Part of a small language model's weights: untied embeddings.
MLP neurons of a small language model. Each row is named by its layer, matrix (up: input weights) and neuron, and shows model dimensions 128-223. Each number is 500 + 25 x the weight over its row's rms, rounded and kept within 0 to 999. Numbers have three digits each.
Before each neuron's rows, "fires on" lists the tokens most often at its 100 highest values on Wikipedia text that the model never trained on. A number after a token or word is its count.

fires on: " p" 24, " P" 10, " h" 9, " c" 9, " H" 7, " o" 4
L11.up159:518465513539513522492548506461527513495516482519492472512511513494466530494547510529485486469501481522551515518491527469500521511482490491461456475489506459493516511528501503490484496517500469541512520528506524499459474454507501535489489515494501478501492557487577471471526520517497487505

fires on: "ot" 19, "t" 17, "er" 16, "ator" 7, "ats" 5
L4.up253:491507498509484498520505477505475496491485475529447476522440497486536538537505536502533484488521472510494493515556490508501495510505507527510494465532493480435529488511454491508531510481477512529487511479487475439505449437516512533539500493464501515507469487500505518474534507491506539490

fires on: " p" 18, " with" 16, " t" 12, " P" 7, " G" 6
L11.up365:519483467488497522532502484466505437491517488500507487545514479482505536506549512523519481470510489530529485464496513505486521487518478504459508490470531495520509480537519508470513530489526500472522495488509511523496472462530519480518533488463531513536534529465506472499507500482521440525

fires on: " de" 19, "-" 14, "se" 10, " hig" 10, " 19" 6, " De" 6
L4.up944:518478549522502544515504504466524496501474473482492477463469468514520505524526484502487498501496465488502545498478532523527481502496461518489490501500501487444503532537525502527484526488507451493496554453493502472456502476486468468497490502481534472466466493506440512458474516497496486461

fires on: " of" 31, "-" 17, " in" 7, " and" 5, "G" 4, "g" 4
L7.up867:518493509499518513581488511485449462508511511525499478488516504495518529493523531503465500489508527515507508471534551508519539502524518545525510509526489487487525519511522488520463513461502512486504525480563453470510474494490502482538524505487507489524522552525510498516485480493488477526

fires on: " of" 23, "ra" 14, "or" 6, "V" 6, "r" 5, "d" 5
L4.up1051:518502540512537517517500502547520504472465468509511469492549512517502493472490531472549500487509505481504505472523511468496554525534552512482538504535500479454493538549522539529512491527508509473501492489513481515509530477505466485521507501516486494518488515494497495502500516507472519518

fires on: "N" 26, "ric" 18, "-" 9, "ild" 8, "ent" 7, "y" 7
L4.up797:476472507469485427488488553473471489496508481502473515489500546513516505517484490500497557522538477489493523486552529480472490498514518532483471487469465480447520496521464497459487495505512473506515495500528493533502485497534476507485463480519508497479518503454535470497520544506482507492

fires on: "|" 12, "ure" 10, "h" 10, "L" 10, "ur" 8, " of" 7
L2.up763:457513501498506481507506518505481535506486469486527462488498569490520510514517471487504511465495547477505485522522508504509523510495521539495518494484510530501506514556501538491494523450512495468446537534516471486471481522511474489462513539534472520503474528523537526471485503500552532501

fires on: " along" 13, "or" 9, "ul" 8, "un" 7, " of" 7, " cross" 7
L2.up736:544509534536522507558489495485497516482497451526500502508514465482511508497500533471506468504510476463515499502523457515553523508492497450511504466522494468484515523521491487524485534501526466468534498491534469539422537497521470480473455484510487499531491514515475522494511541511519472495

fires on: " He" 29, "He" 10, " and" 9, " Par" 6, "or" 6
L2.up703:484526482502498548517496501513553516546499513529505449493570512486519541468529481492513485504512510453505504483473477532537485508515460519492514526541463517451532523497474476512538505452504457502454535506538468533488485520517537541500517549511523502487471535474498499490500456503557456490

fires on: "t" 38, "s" 20, "c" 19, "-t" 5, "y" 5, "i-" 4
L2.up697:473499484494483510494524537498523470525482515496497472514527535514501530511491539473472474473525514487523499522531503537467481540501514496502478524481502500467519450518463466493515512470474456472504490508476461509484520490530467560487559433482515498515510545465495474510480504510472505487

fires on: "-" 82, " sc" 12
L2.up62:523496478513489549518522491486524499489515484509473516503496512507500506506503465518476441485531472490542526511468515478537478514501400490492493480494471505445489495457516511543508526482535414512528465498531465510483473486515529490505514499464564524475525499480482492510468486507501498435

fires on: " 7" 15, "s" 11, "ot" 11, "ing" 10, "o" 5, "t" 4
L4.up699:490501461506474512487488509521557473505486450507511496482526542497545484510506502512498494473480541487512482477554485464511451545570540527526499489469476517455538456521483492506554542483459458497485469482467464466574494499522458526512539508480513490489472498485452507493512517527499523490

fires on: "my" 12, " He" 10, "or" 9, "ince" 8, " tro" 8, " of" 7
L2.up17:527545527499490517521480489494542496468484515543504506488508473456446548524476518489475459499518475456495535554497475526523505528490436522492511497561463519480514480492518514466525514450467491524488509439481471509515483470514505507533556532494492511471474507497501488512509503508558508465

fires on: "." 28, "," 13, "ru" 9, "il" 5, "es" 5, " number" 5
L7.up1110:503495491514493516541485542525547512523503517532459500494524488501491484465519492504497498493535506514527538483497500518505477485487498483529509449503502495484500470510525460505516503482481508538497480513555476495507486523498473477493493544527525472500505489471512452513436452532461506428

fires on: "r" 20, "ric" 10, "z" 7, "v" 6, "ov" 5, "uc" 5
L7.up972:534539503500527529473522506478477490477451460538541427501539519473518488501546483496507478511499471540529530465471519499490523478534492513504545509544464478468511508517471491463522517537508516493500509536497543497484515496519522544501536551458505497498493481507535479479485513512493496472

fires on: " his" 18, " her" 10, "'s" 9, "our" 7, " from" 6
L7.up1185:507505512510439491468500528493526462502498493508493493526518497542538495453558500530477441493488503474558509491508497480532533518526484499502522512495463456505494492478505553512502543522506479484490536523469472506476449510508518484528507479462539536504530491511507489458483470496522493470

fires on: "en" 16, "t" 15, "-" 11, "y" 10, "h" 9, "el" 6
L4.up1223:511456423500486464533540512464535484547515469480483470507498492481549516526533502538481504452535500498470487501559508521509523509474497485502477483449489517487517503490522532450492511499519450489507484451484418508504469484531490473477457491487562489530450533469531448496514521516476498467

fires on: "erg" 14, "al" 13, "ur" 9, "ick" 8, "arg" 7, "L" 5
L4.up223:477470537474507559541545519516490467456485506453488487454526520519477502523504469479511542513490534497488481447534490517519503513501480530479512492502537509507493516507503520467508496487491500479508527487523539461513444498508486508491535530505492467502472503517522487530514480543525498516

fires on: "h" 24, "L" 11, "em" 7, "aly" 6, "l" 6, "aut" 5
L7.up1116:500489488479519525560490478470512519520483481544494459472523543459496515489519516496496501491473504528456489503538522492526498492492505545489463529507524495504519513527483482494536500485525516485478522487508497471512456462506466470496517509501500502493495538512535449491482505498523566490

fires on: "es" 24, " so" 9, " provided" 6, "um" 4, "val" 4, "ap" 4
L4.up173:523500501527454453501476492495522529501504484500512486466528548514553542471493476486517550494496542488497524465518516488500461550479498499498509479513475478504506521503495476514535506566498506488513527490557544537486484490513482479477528528513485526502492494508494511528511463515491475480